From a checkpoint of a small transformer trained on Wikipedia: 11 layers.
MLP neurons of a small language model. Each row is named by its layer, matrix (gate and up: input weights) and neuron, and shows model dimensions 256-319. Each number is 128 + 32 x the weight over its row's rms, rounded and kept within 0 to 255. A neuron's up and down rows have the sign that makes its largest values positive.
After each neuron's rows, "fires after" lists the tokens most often just before its 100 highest values on Wikipedia text that the model never trained on.

L4.gate757 [171 133 125 128 201 159 159 137 132 113 137  89 133 118 105 117 116  74 147 174 103  33 153 193 151 112 127  99  97  61 133 108  95 176 152 130 157 154 172 101  81 150 143 140 162 149  68 123 107 124  90  77 136 117 139 100 116 101 131  63 122 164 157 128]
L4.up757 [114  86 116 148  96 139 120 174 129 184 170  68  99 159 164 103 184 105 159 144  89 114 111 127  93 152 131 130  40 129 166 159  60 100 104  79 136 122 103 129 193 143 147 144 112 128 123 119 131 107  92 169 156 149 153 101 133 136 128  82 150 125 117 143]
fires after: " B", " A", "A", " S", "B", " C"

L4.gate403 [103 145 154 119 154 140 131 135 100  75  67 143 132  92 160 137 151 109 162 120 116 110 111 143 153 109 144 135  99  77 125 169 147 109 171 134 118 138  70 124 147  93 112 103 140  68 113 133 173 157 145 139 154 148 170 122 101 171 106 191 115  91 136 114]
L4.up403 [110 149 120  99 173  96 122 164 132 148 112 145  98 103 137  91 146 150 142 111 144 113 110 107 152 132 103 187 115 132 138 104 157  67  87 104 145 133 100 135 140 157 108  87 213 149  92 140 109  92 207 121  75 128  83 181 134  85 129 161 158 130 145 115]
fires after: ",", " where", "\n", "."

L3.gate382 [165 115 125 110 166  52 175 129  59  93 108 146 122 106 140 127 119 121 104 153 161 103  93 129 152 116  82 102  98 165 142 146 171  85 144 135 128 129  72 120 122 106  79  99 135 172 165 118 105 121 104 151  91  85 171 108 150  81 148 150 160 135 116 164]
L3.up382 [132 172  82 122 156  23 103 158  70 138 149  91 118 145 175 126 164 120  90 139 101 132 129 156 155  90 132 109  90  87 151 130 105 112 158 142  92 125 121 132 156 173 126 175 154 168 130 128 171  85 119 170 127 126 110 115 127 134 125  50 137 157 171 126]
fires after: " T", " B", " F", " S", " Bo", " t"

L8.gate508 [136 102 118 131 134 127 137 101 102 110 122 127 156 118 140 148 145 107 167 142 121 129 173 148 152 155 101 130 113  90 174 114 133 134 144 132 116 112 142 160  93  94 125 116 105  70 119 117 153 174 126 131  70 119 161 168  88 139 186  68 145 103 159 180]
L8.up508 [131 159 100 131 144 144 149 108 101 120  95  62 166 130 157 127 124 118 187 180 182 126 137 156  92 159 104 147 155 151 174 102 159 122 176 140 125  56 102 124  81 149 137 181 105  79 151 124 159 168 113 152 141  95 147 135 126 129 134  94 191  92 147 178]
fires after: " (", "–", "\n"

L3.gate628 [158 139 118 168 108 156 165 130 132 100 116 154 154  43 118 131 121 176 129 141 139  63 130 128 124 133 153  37 114 103 130 136 153 133 153  80 156  93 129  95 228 146  84  81 164 148 171 127 139 101 142 138  75 147  85 141  85 133 102  85 203 163  94 151]
L3.up628 [110  95 131 132 139  73 141  59 114  92 186 127 104 149 117 152 142 108 112 107 118  95 107 121  36 126 114 114 124 167 155 101 132 145 106  76 136  82 147  95  70 109 183 161  83 109 122 135 113  97 105 208 125 124  81 107 200  85 119 115 106 156 165 213]
fires after: " S", " o", " O", " G", " s", " H"

L3.gate705 [137 122 100 119 143 148 114 132 184 125  79 148  82 127 166  93 128 101 141 129 138 112 146 163 164 177 120 108 108 158 126  61  84  53 117 142 141 106 162 140 111 124 184 134 141 123 140 131 123 147 169 152 145 138 174  69  87 123 122 167  84 168 136 135]
L3.up705 [142 145 121 135 156  82 163 111 159 101  94 128 158  73 171 107 137 131 106 143 145 127 155 150 139 126 157 171 130 168 140  73 116 137 175 160 167 104 167 152  76 109  89 110 158 111 119  88  84 166 151  96 160 135 117 114 133  50 126 134 109 188 141 140]
fires after: "|", " |"

L3.gate257 [166 148 137 189 135 139 121  97 131 111  88  58 130  89 120 148 121 127 116 169 115 113  83 109 151 145  52  90 109 137 122 165 121 150 180 111 107 127 152 203 127 133 150 151  64 162 120 157  51  88 102 141 139 147 148  79 113 102 120 147 152 145 113 160]
L3.up257 [109  92 150 163 192 174 129 129 147 120 172 105 132 136 158  74 105  99 135 110 145  60 124 137 188  83 117 115 132 109 186  66 108 131 101 119 139 134 119 134 106 100  77 125 162  74 112 152 114 101  89 166 100 144 141 180  80 180 134 116 140 168 122 151]
fires after: " R", " G", " F", "at", "ab"

L3.gate82 [124 204 130 131 152 114 175 160  93  98 170  97 127  87 205 130 109 120 104 130 128 123 108 128 156 128 128 105  51 177 131 178 159  80 134 131 137 142 107 153 114  81 129 143 141 144 139 124 143 103 158  92  98 171  89 119 102 127  92 107 151 130  96 103]
L3.up82 [ 89 164 154  99 123 103 130 190 101 151 225 119 176 155 125 141 160 134 181 107 125  84 103 117 161 191 170 132 168 143 110 192 138 124 130 118 123 154 118 179 159  77 130 102 110 124  66 164 127 131 156 118 122 160 167  82  56 119 138 135 113  92  82 129]
fires after: " b", " the"

L3.gate450 [133  93 138 152 133  84 124 119 127 165  89 105 118 200 156 222 106 110 114  99 127 157  74  95 198  92 102 131 100 170 113 141 175 130 114 172 196 103 129 111 121 158  77 123 182 158 123 122 116 106 100 145 120  74 144 130 144  50 134  96 156 121 104 178]
L3.up450 [119 167 218 213 130 125 142  87  99  89 130  40 134  95 128 151 135 135  96 118 180 141 177  80 109 113 100 163 159 127 132 121 114 130 152 124 139  30  31 164 111 154 157 130  62 124 133 145 133 155  98 178 107 182 132 170 144  77 111 132 142 116 160 139]
fires after: ",", "–", " P", " (", " b"

L3.gate540 [ 80 213 142 152  96 122 157  69 143 119 120  97 135 141 146 135 158 112  90  81 124 114 139  73 137 127 110 126 111 119 139 118 104  96  63 169 136 219 123 124 185 116  92 158 114 124 158 146 122 104 141 203 117 129 142  99 127 102 103 103 122 145  44 136]
L3.up540 [ 92 109 124 212  68 108 159 146 123 148 177 133 132 163 134 216 129 135 144 159 102 175 138 126 202 134  95 109 131  96 119 132 162 105 103 190  75 133 114 103  54 144 139 168 154 138 141 176 178 165  71 154 159 138 140 152 139 143 167  60 120 151 149 129]
fires after: " f", " F", " t", " pre", " T", " En"

L3.gate25 [104 136 168 154 100 164  95  90 120 135 132  82 162 149 161  94 110 106 118 134 116  86 105 162 128 123  94 115 118 198 177 151 126 109 130 137 142 105 133 125  95  49 101 109 132 148 117 153 107 176 126 162  78  95 101  70  96  62  73 132 168 125 160 159]
L3.up25 [107 117 111 139 102 136 154 101 129 129  74 141 113 153 163 158 150 162 111 139 113 110 163  39 105  99 152 178 144 145 108 144 126 180 146 128 161 144 122 147 152  84 140 143  70  94 149 135  52  81 154  75 149  78 159 100 129 114 154 162 184 118 110 112]
fires after: " l", " g", " G", " L", " P", "l"

L3.gate54 [115 131 127 104 168 104 116  67 173 128 110  86 123 106 139 167 108 128  96 175 123 141  72 160 126 159 155 143 125 151 111 101 116  90 167 170 162 160 227 117 125 138 101 173  93 151  58 108  84 100 150 125 130 117 143  88 151 123 117 133  88 144  99  63]
L3.up54 [142 127 143 146 159 145 171 103 157  90 157 160 147 131 112 151 170 179 120  96 151  92 139 152 166 142 113 131  99  46  76 100 167  90 149 123 151 121 122 113 106 174 128 134 134 152 129  78 119 177 138 152 158  97 131 164 133  44 157  79 129 128 128 145]
fires after: ",", " .", " S"

L3.gate186 [160 175 100 162 111  93 109 140 131 149  84 147 124 104 105 154 154 121 121 129  73 188 117  98 102  88 102  79  63 128 142 167  99  99 126 141 166 129 124 163 177 123 101 212 175 104  62 130 190 154 123 180 135 104 159 132 152  98 114 136 134 142 125 125]
L3.up186 [166 150  95 109 111 171 141 122 109 113  87  90 130 204 121 141 160 160  97 124  94 140 137 163 144 122 135 131 116 122  91  99 170 133 144 104 125  37 135 107 103 190 142 104 121 213 126 203 130 125  84 117 156  99  72 120 119 153 139 108 165 165 104 130]
fires after: " T", "ir", " w", " t"

L3.gate401 [ 91  82 112 218 178 145 122 106 116 118 136 151  79 148 128 102 157  94 156 118 134 147 116 140  93 178 119 130 118 118 166 156 109 103 150 118 120  97  94 186 116 139 108 156 147  90  97 125 180 110 113 123 157 110 145 113 136  88 138  87  76 152 155 123]
L3.up401 [122 146  76 192 111 135 117 110 132 148  91 146 155 119  85 106  78 164 107 211 195 130 108 124 151 147 127 108 146  95  67 110 141 136 162 116 153 113  81 125 130 172 153 104 122  87 178 139 125 133 165 126 177 160 141 110 158  78  90 167 102 111 130 135]
fires after: " p", " d", " D", " fl", " P", "res"

L3.gate200 [102  88 169 131 137  96 143 130 103 138 127  93 118 150 130 141  87 119 138 100 153 153 155 173  80 152 164  68 142  75  97 128 102  87 165  90 136 147 141 108 103 130 140  69 200 110 110  71 136 106 173 145 122 159 129 103 142 122  82  95 123 141 168 165]
L3.up200 [159 162  97 158 182 111 159 132 105 130 150 135 158 136 120 139 115 136 187  73  77 134  79 123 180 124  79 107 134  77 139 122 170  97 170 104 111 140 121 135 156 157 150 137 140 136  61 109 100  93 140 137  97  84  73 133 138 135  80  88 162 122 134 172]
fires after: " T", " t", " J", " Frank", " S", " K"

L3.gate380 [163 109 147 113 139 166 149 116 125 164 134  74 112  51 147  68 134  62 177 122 119 109 120 129 114 112 173 102 126 170 148 116 106  69 148  97 167 145  45 127 141 110 182 109 138  98 128 102  97 155 171 129 132 100 159 139 182 139 151 106 101 118 142  77]
L3.up380 [111 134 167 119 159  93 177 122  89 121 183  73 119 133  77 177 195  73 150 114 200 138 123 150 109 201 120 126 114 104  74 113  45 166 115  78  94 145 146 147  80 106 132 107 113 140 121 124 157 177 112 125 126 159 127 103 101 142 116 106 141 107 126 135]
fires after: " the", "20", " number", "The", " The"

L4.gate681 [120 169  77  84 134 110 145 104 132  81 165 149 139 123 143  63 150 139 122  96 200 154 152 134 168 128 159  60  84 153 150 176 105 149 129 120 124  80  84 155 144 116 110 151 182  75 130 114 172 135 136 136 113  85 131 141 113 137 112 128 150 105 148 151]
L4.up681 [ 98 165 103  84 135  77 187 145 110  95 149 154  88 133 130 119 138 102 133 162 109 122 134  95 185 142 134 144 101 147 156  65 123 103 120 140 105 160 129  91  88 108  99 144 138 168 150 111 106  92 116 146 123  97 156 108 100 105 125 109 128 111 109 111]
fires after: " T", " t", "T", " the", "t"

L3.gate155 [ 74  92 138 127 155 205 118  99 119 105 106 123 161 137 202 109 139 102 142 143 145 104 158 117 149 120  96 157 177 134 102  68 142  70 156  95 138 129 171  94 136 139 183 100 110 113 130 116 151 114  93 163 131  98 128 119 132 104 137 181 163 132 167 167]
L3.up155 [ 81 123  93 123 195  97 122 125 172 186 118 116 145 194  79 131 103 159 138 118 135 136 109  88 149  96 159 176 122 104 121 115 108  97 127 127 160 123  93 168 181 102 154 126 159  89 145 127 173 127 136 131 129 104  98 132 128 119 140 121 100 131 117 145]
fires after: " K", " g", " k", " w", " Th", " P"

L3.gate409 [129 109 156 177 114 103  94 142 101 156  85 190 122 211 148 136 135 109 128 113 136 128 165 118 122 149 111 119 146 123 139 136  84  60  61 111  80 174 148 102 173 118 174  76 166 134 183 180 147  99 140 110 111 125 107 121  60  51  88 151 143 131 108 138]
L3.up409 [125  85 100  96 110 106 160 149  36 113  71  99 115  98 178 100 109 116  96 143 148 113 165 130 103 122 126 148 168 192 125 133 136  97 145 208 161  16 132 140 109  76  89 153 151 175 145 113 152 122 150  68 121 120 214 114  89 156  67  98 167 139 150 129]
fires after: " P", " o", " O", " p", " R", " l"

L3.gate381 [164 192  99 167 148 102 110 108 121 111 136 106 140 140 111 125  98  89 126 120 122 191 115  81 177 131  94 150 141 106 160 215 175 102 147  90 148  87 149 109 154  93 102  89 176 152 134 137  93 121 103 157 107 176 187  88 123 122 164 119 134 159 103 163]
L3.up381 [122 154 114 166 150 155 160 181 172 126 103  87 108 142 101 141 135 166  70 183 118 166 120 103 118  93 150 139 112 160 167 149 104 131 133 121 135 152 130 103 142  50 110 138 199  95 135 115 146  94 158  58 131  67 125 136 177 184 107 201 111 160 158 126]
fires after: " B", " D", " R", " W", " P", " F"

L6.gate135 [107 167 114 121 125 172 167 125 131 198 143 122 140 137 110 219 141 120 157 149 167 168 133 126 176 107  56 142 125 128 138 127 131 150 127  96 143 112 113 148 146 143 142 150 146  83 146 152 129 167 132 148  91 197  85 111 134 127 131 127 138 172 149 122]
L6.up135 [180 138 111 127 156 117 139 151 112  63 141 145 106 144 209 133 120 109 170 131 157 149 138 132 143 110  35 125  62  88 165 112 130 117  31 147 137 136  49 100 139  84 160 147 183 142 144 106 170  90 198 121 102  87 143 146 103  89 108  59 106 143 138 157]
fires after: " c", " B", " b", " C", " U"

L3.gate413 [120 193 128 151  90 164 153 132 133 150 131 103 129 151 166 134 110  45 120 147 144  81 124 132 108 159 149  96  75  84 100 128 139  69 116 121 157 123 172  90 129 174 137 132 160 157  95 124 107 140 113 193  84 117 146 119  92 107 152 101 112 131 120 154]
L3.up413 [ 91 179 152 115 142 106 160  57 101 126 182 119 115 160 115  50 132  88 192  82 153 114 126  96  75  71 174 125 150 108 105  76 121 127  65 115 152 128 181 107 130 110 184 159 120 153 118 130  66 108 164 148  70 156 156 113 105 109  88  94 109  98 176  90]
fires after: " S", " s", " N", "S", " un", " indic"

L3.gate189 [196 139 122 211  91 136 110 125 169 136  97  78 134 190 160 151  81 148 169 139 107 190 133 154 166 113 145 177 121  71 100 127 156 138 174 122  43  78 106 176 152 124 196 150 157 123 147 203 143  94  85 167 112 143 203 117 119 136 115  96 156 152 116 184]
L3.up189 [119 114  58 146 175 105  94 110 120 142 105 153 109 126  72  73 111 119 157 112 127 137 202  93 111 116 122 158 123 110 129 143 191 121 156 168 100 110 155 128  92 157 129 110  65 137 130 142 110 130 139 174 146  74 180 112 114 153 182 148 172 155 127  95]
fires after: " p", " P", "P", " Com", " s"

L3.gate720 [126 123 136 145 111 129 151 197  98 106 111 166 154 137 164  92  87 107 129 125 104 142 149  87 185 174 138  93  94 153 128 136 194 119 124  74 152 125 119 129 138 117 156 122 150 124 153 124 186 155 184 136 149 103 147 126 101 112  95 149 169 131  77 100]
L3.up720 [ 80 145 121 108 140 116 102 144 130 166  84 184 131 173 160 133 139 210 103  99 167 130  47 130 113 158 160 174 144  81 147 165  90 156 112 133 141 149 134 109 156 138 118 138 129 118 141 110 133 154 201 173 118 150 112 105  97 170 127 104 162 140 136 133]
fires after: " B", "B", " b", "b", " W", " N"

L3.gate576 [126 151 176 115 144 158 173  94 143  76  87 104 181 129 173 176 139 106 123 113 176 138  69 218  87 131 121 151 117 102 106 158 167 108 146 179 123  98 119 122 116 139 173  74 130 110 194 136 137 129 142 157 131 148 145  75 117 114 114 121 204 159 150 146]
L3.up576 [125  67 138 150 165 162 152 156  95 112 141 120 133 147 138 166 146 130  89 140 134 103  51 179  91  93 152 137 141 128 157 120 184 102 135 149 165 191 117 166 159 114 107 110 154 105 106 106 159 174 153 108 131 175 122  94 154 114 164 212 110 115 158 124]
fires after: " W", " w", " In", " Sp", "w", " L"

L3.gate138 [166 140 116 142 163 160 123 151 125  95  93 142 105  74  97 127 158 132  83 110 137 145 165 154 158  94 122  87  68 132 119 134 103 145  75 120 101 160 145  72 134 140 116 113 103 157 132 145 133 127 115 150 186  75 182  86 128  92 139 180  92  76  86 141]
L3.up138 [146 134 170  62 123 135 135 137 122 134 194 132  91 170 125  92 230 125 122 125 161 144 163 180 142  99  94 118  44 170 145 133  80 155  91 125 127  94 195 183 113  89  67  75  47 133 190 129 112 163 123 114  93 124 202 128 117 154 150 131 123 115  79 146]
fires after: " the", " l", " The"

L3.gate350 [154 124 118  78 179 179 158 104 105 100 133 119 123 155 148 126 106 145 131 105 124 102  89 173 120 124 121  85 116 106 173  90 137 126 110 134 128 127 126 124 186 114 135 122 118 114 146  79 138 170 205 167 157 106 139 161 113  84 138 122 160  84 120 193]
L3.up350 [115 179  96 206 127 100 138 169 122 136 109 160  77 136 131 101 180  88 168  87 111  89 127 176 151 103 131 130 175 139 149  76 125 178 185 129  86 152  91 157 195 137 141 133 116 157 127 163 129 126 106 130 124 181 144 114  83  95 151 143 144 141  93 106]
fires after: " W", " c", " C", " w", " cent"

L3.gate283 [154 165  97 149 100 136 141 149  70 104 124 111 157 119  97 105  64  89 110 115 146  62 141 105 156 138 160 127  90 134 113 107 132 159 133 164 138 171 154 126 148 120 211  64 169 149  92  82 108  99 143 223 162 118 119  77 126 160 118 137  80 142  63 136]
L3.up283 [ 96 108 176  80 152  88 189 135  91 167 154 159 161 103 224 138 162 147 104 160 162 171 156 127 143 143  92 109  97 137 114 132 111 141 177 141 190 186 161 172 161 142 125 136 114  65 148 148 128 107 194 134 105 147  93  83 151 144 126 168 155 135 130 139]
fires after: " s", " S", " Th", " L"

L6.gate813 [ 97 100 152 137 116 151 141 116 120 149 122 172 120 110 141 120 112 135 139 136  40 207 165  90 105 130 117 125 134  94 164 144 145 123 152 139  75 138 156 112 123 110 117 109 104  97 116 153 144  86 131 123  67 138 172 110  92 109 154 156  83 126 136 146]
L6.up813 [143 108  86 119 166 196 132 128 123 133 157  62 157  93 150 119 184 106  71 144 133  85 143 152  90  91 101 124 155  79 136  92 169 117 151  97 125 157 117 111 156  80 202 116 133 167 192 129 171 173 170 178 153  80 115 128 144  97 118 140 115 121 146 142]
fires after: " W", " h", " H", " and", " w", "w"

L3.gate335 [ 77 201 100 109 203 129 107  87 179 173  97 111 144 115  51 112 138  97 143 156 133 106 123 102 153 150 150 158 116 139 169  68  87  98 141 133 116 127 147  76 146 121 123 157 105 146 132  50 105 152 124  95 109  87 103 134 159  90 116 152 161 169 128 143]
L3.up335 [148 124  88 149 180 143 147 124 160 140  55  90 106  44 119  95 128  59 135 150 162  59  49 142 150 135 159 100  95 152 118 129 155 145 197  66 206  97 154 140 179 143 112  79 142 133 170 139 132  81  84 125 155 112 137 144 115 139 121 101  94 152 108 145]
fires after: "|", " on", "-", " |", " On", " February"

L3.gate384 [137  92 144 123 140 174 152 108 153 194 138 129 211 136 128 117 137  96 150  87  78 207 146 162  92 191 107 106 161 124 137 157  77  81 120 171 141 148 161 127 160 142 100 106 117  66 168 139 156 105 113 107 126 115 108 128 108 128  82 111 122 153 104 163]
L3.up384 [104 122 143 102 128 149 165 140 120 137 165 161  90  94 111 169 168 132 155 100 123 127  68 149 114 121 174 172 100 187 154 118 214 103 198 153 146 121 176 103  98 154 130 157 132 112  98 103 116 122 136 221  76 118 155 195 163 129 118  47 144 138  91  73]
fires after: " P", " p", "ep", " w", " new", " Matt"

L3.gate255 [138 141 132 187 178 132 148 139 130 158 127 133 133 166 113 153 113 150 147 142  97 130 124 150 136 109 170 114 178  79 137  87 100 100 158 121  92  63 153 173 180 165 114 153 141 160  74  90 153 120 110 185 165 114 144 117 121 131 203 121 170 112 112 156]
L3.up255 [180 184  96  79 129  61 152 152  91 186 104  94 117  98 141 101 165 109 160 117 119 130 148 102 185  98 127 129 149 142 142 153 153 107  75 130 140 134  93 123 164 106 152  92 133 140 114 157  93  97  85  82 144 109 105 106 141 138 126  91 162 121 180  82]
fires after: " T", " w", " f", " t", " l", "t"

L4.gate555 [142 178 146  71 156 153 125 114 148  75 147 163  97 139 130 112 134 116 113 170 103 202  93 135  98 148 135 133 118 108 131 179  73 151 123 127  63 130 176 159 159 119  82  86  95 149 178 131 119 127 134 118 129 155 109  56  53 117 152 135  80 162  63 110]
L4.up555 [122  68 123 169  98 126 133 150 124 178 148 154 126 158 121 190 151 116 120  89  92 158 110 119 133 124 154 147 154  96  93 156  44  88  99 178 139 158 101 131  38  82 121 116 136 127 148 144 127 132 163  99  60 129 125 139  71 130 101 121 119 114  81  71]
fires after: " |", " No", " new", " e", " New", " Ro"

L3.gate661 [135 104 117  79 162  97 130  66  83  81 133 117 121  39 102  89 156 137 139 155 109 124 101 131 109 101 136  70 110 159 189 137 159 129 155 106 150 109 103 170 127 149 104 115 156 150 162 113 145 112 172 116 134 109 179 152  84 119 116  94  97 159  85 156]
L3.up661 [176  87 112 167 143  97 155 128 124 147  83  76 162 163 132 123 156  88 110 124 164 179 122 138 124  89 169 116 117 128 176 159 120 139 147 137 159 143 128 185 189  89 121 163 118 124 146  84 124  19  93 178 116 144 123 141 147 115 112 181 125 126  73 120]
fires after: " A", " E", " O", " o", " Ph", " a"

L3.gate796 [117 134 162 123 145 142 120 150 158 103  56 190 137 143 138 101 109 118 143 127 114 122  50 164 158 112 118  86 101 189 126  95  96 183 177 160 123 134 102 189  92  73  85 116 129 157 139 115 144 108 137 118 112 152 157 165 179 164 126 153 147 116 102 186]
L3.up796 [ 91  95  69  80 151 136 151 158 130 116 102 100 129 108 159  60  93 174 142 150 112  98 117  84  99  90 143  77 156 109 138 132 169  67 142  93 177 152 107 151 156 131 129 120 133 114 135 175  93 114 135  90 136  93 115 159 149  84 162  77 137 178 137 161]
fires after: " Go", " G", " f", " T", " R", " me"

L4.gate109 [ 76  95 150 168 131 178 142 152  94 121 146 120 145  93 156 113  92 143 133 162 123 124 104 151 162 140 187 143  80 112 138 122 121  82 170  73 188 103  80 111 149 114 138 138 102  87 129 121 168 137 118 150 154 138 145 159 226 121 120 142 142 108  85 160]
L4.up109 [162 110 115 181 152 123 153 122 177 125 162  96 153 160 201 114  85 125 193 125 130 106 117 156 111 142  72 103 124  79 124  97 152 106 146 131 143 147 106 143 116 141 114 135 119  93  91 153 128 112 116 250 116 155 121  85 176  81 187 125 109 117 123 146]
fires after: " p", " l", " cl", " P", " rece"

L3.gate303 [129 147  83 134 140 149 120 124 100 129 164  68  93  98 190  47 166 207  81 144 142 103 155 156 110  86  94 156  89  47  87 118 150 111 136 113 102  66 115 104  91 106 157 107 114 100 108 103  90 183 139 130 106  38 138 134 142 142  92  69 101 149  96 153]
L3.up303 [120 103 164  94 169 195  97 171 155  59 130  75 128  71 120 153 123 178 115  93 110 117 143  53 186 108  58  75 100  98 141 149  67 152 156 118 127  99 129 161 102 153 169  88 162 149 174 142  83 113 173 100 127 153 152 126 143 138 101 140  55 104 153 201]
fires after: " the", " The", "The", "ad", "he"

L4.gate306 [106 155 114 120 129  46 222  81  52 138 175  72 159 158 145 125  88 145 108 121  81 117 121 106 149 141 125 127 142 116 127 164 127 156 206  96 136 105 201 102 153 156 137 137 108 145 114 110 193 133 184 143 115 167 159  88  96 128 122 101 105 124  94 159]
L4.up306 [141 165 109 149 185 191 108 131 203 114 104 135  92 112 103 116 146  99 109 119 173  89 136  87  98 132 105 137 144 146 152 143 153 115 161 121  73 191 105  79 135 121 115 120 175 150 114 164  85 134 120 111 135 110 112 145 188  73  53 130 116 190 151 108]
fires after: " B", " W", " H"

L3.gate2 [ 91 191  73 100  85 116 126  94  84  36 160 151 163 126  85 104 151  20  95 106 162 136 150 141 170  86 135 137  86 155  87 194 162 107  72 135 161 120 153 131 118 174 133 210  93  98 108  88 120 105  93 132 151 112  77  98 122  96 123 133 166 123  94 121]
L3.up2 [101 115  93 156 118 202 122 136  93 128  81  87 145 154  85 199  96  90 120 137 158 130  95 145 165 109 134 168  36 123 120 113 117 113  92  89 155 167 152 116 140 178 148 132 141 188 149  68 109 149 182 168  96 175 140 169 101 194 160 204 127 124 122  85]
fires after: " f", " F", " N", " S", " in"

L4.gate369 [ 93 164 110 176 134 116 120 100 111 102 183 145 163 145 179 151  81 133  90 137  98 100 127 158  70 140 141 184 178 155  58  84 146 145 155 116 122 104 132 123  69 135  61 162 152 117 106 147  63 164 136 152 103 120  96 144 105 110 149 104  96 137 163 124]
L4.up369 [130 126  85 166 111 165 122 203 117 115 126 153 111 122  59  78 100 172  61 119  82 133 100 203 118 114  78 163 198 158 103 140 111 128  89  52 176 131 146 157 135 148 147 142 123 116 108  97 121 124 128 144 108  79 172 122 128 133 133 119 137 169 183  71]
fires after: " g", " D", " d", "D", "ip", " s"

L8.gate6 [ 91 131 146 111 113 109 112 109 142 152  98  88 166 124  57 126  66 109 139 111 122 135 160 125 173 121  70  84 117  88 138 132 111 136 145 179 156 156 130 148 201 107 107 172 144 108   8 124  79 110 109 129 133 149 117 162 104 183 131  88 124 134  88 138]
L8.up6 [ 79 141 171 120 144 154  98  85 143 129 144 110 138 126 123 160 155 102 110 167 116 131 135 151 143 120 129  99 141 166 122 112 194 159 156 145 127 120 151  94 115  75 153 115 117 133 126 169 131 136  93 161 115  95 123 106 169  49 180 141 140 145 200 126]
fires after: ".", "–", "18", ",", " 15"

L4.gate677 [ 65 120 186 125 194 127  99 124 154 151  91 120 112 127 147 134 114 111 101 129 153 110 106 187 132 105 155  87 112 120 125 118 164 115 155  74 126 171 117 119 170 144  93 130 125 124 123 105 104 157 145  95 115 163 122 168 156 159 101 119 127 111 176  93]
L4.up677 [110 166 141 115 119 141 138 129 109 103 133 117 183  77 139  94  93 150  84 176 147  93 178 134 177  66  97 137 150 136 123  86 137 102 148 116 184  93  92 145  88 114 156 115 138 115 113 116 137 149 212 165 133 160 137 156 136 117  86  90 195 132 159  62]
fires after: "\n", " =", ")"

L6.gate238 [123 164 142 115 129 218 144  98 157 137 125 121 105  61 164 140 153 104 156 110  86 100  60 162 113 128 186  98 136 116 153 121 134 169 158 149 165 144 120 140 141  90 141 123 111 144 164 158 162  93  81 159 132  74 145 148 111 147  94 114 105 104  98 131]
L6.up238 [157  94 142 152 148 112 102 120 112 133 147 137 160 170 131 180 180 176 163 195  94 107 124  83 164 106  70 160  93 168 143  95 108 118  99 112 130 151 128 132 155 123 147 117 188 104 167 147 136 165 133 129 164  84 111 144 159  61 134  58 129 124  70 154]
fires after: " I", " (", " A", " U", " C", " under"

L3.gate634 [ 88 151 152  75 137 148 153 123 118 114 109 106 115 147 126 120  89  97 163 132  94 145 138 152  98 169  98  97 117 130 125  93  75 158 140 137 152 155 138  61 137 162 118  78 163 178 161  87 127  81  95 158  63 115 168 132 127 138 105 153 114 152 142  97]
L3.up634 [118 161 142 138 115 143 106 114 154 154 183  86 157 207 112 158 118  66 110 120 206 147 139 132 212  54 124  89 123 133  99 138 140 105  96 163 135 133  89 143 122 141 165 134 144 166 172  72 115  98 155 152  96 145 114 125 161  89  94 117 164 146 111 118]
fires after: " the", "-", "|", " |", " e"

L4.gate583 [ 82  94 160 152 103 101 175 147 136 104  43  76 130 170 118 156 145 120  80  89  78 127 160 151 141 135 110  77 132 163 151 131 168  57 136 111 153 145 123 129 117 132 159  89 128 153 165 116 108 145 130 105 131 118 113 116  75 144 129 181  97 152 105 164]
L4.up583 [105 118 160 149 118 134 197 175 114  81 119 139 111  68  70 130 167 162 156  64  84 102 132 111 192 100 111 117 112 160  86  81 174 180 159 151 160 150 147 140 133 175  70 111 141 132 100 109 120 177 129  77 113  93  29 135  95  77 104 127 112 121  92  98]
fires after: " J", " Y", " Sh", "sh", " K", "j"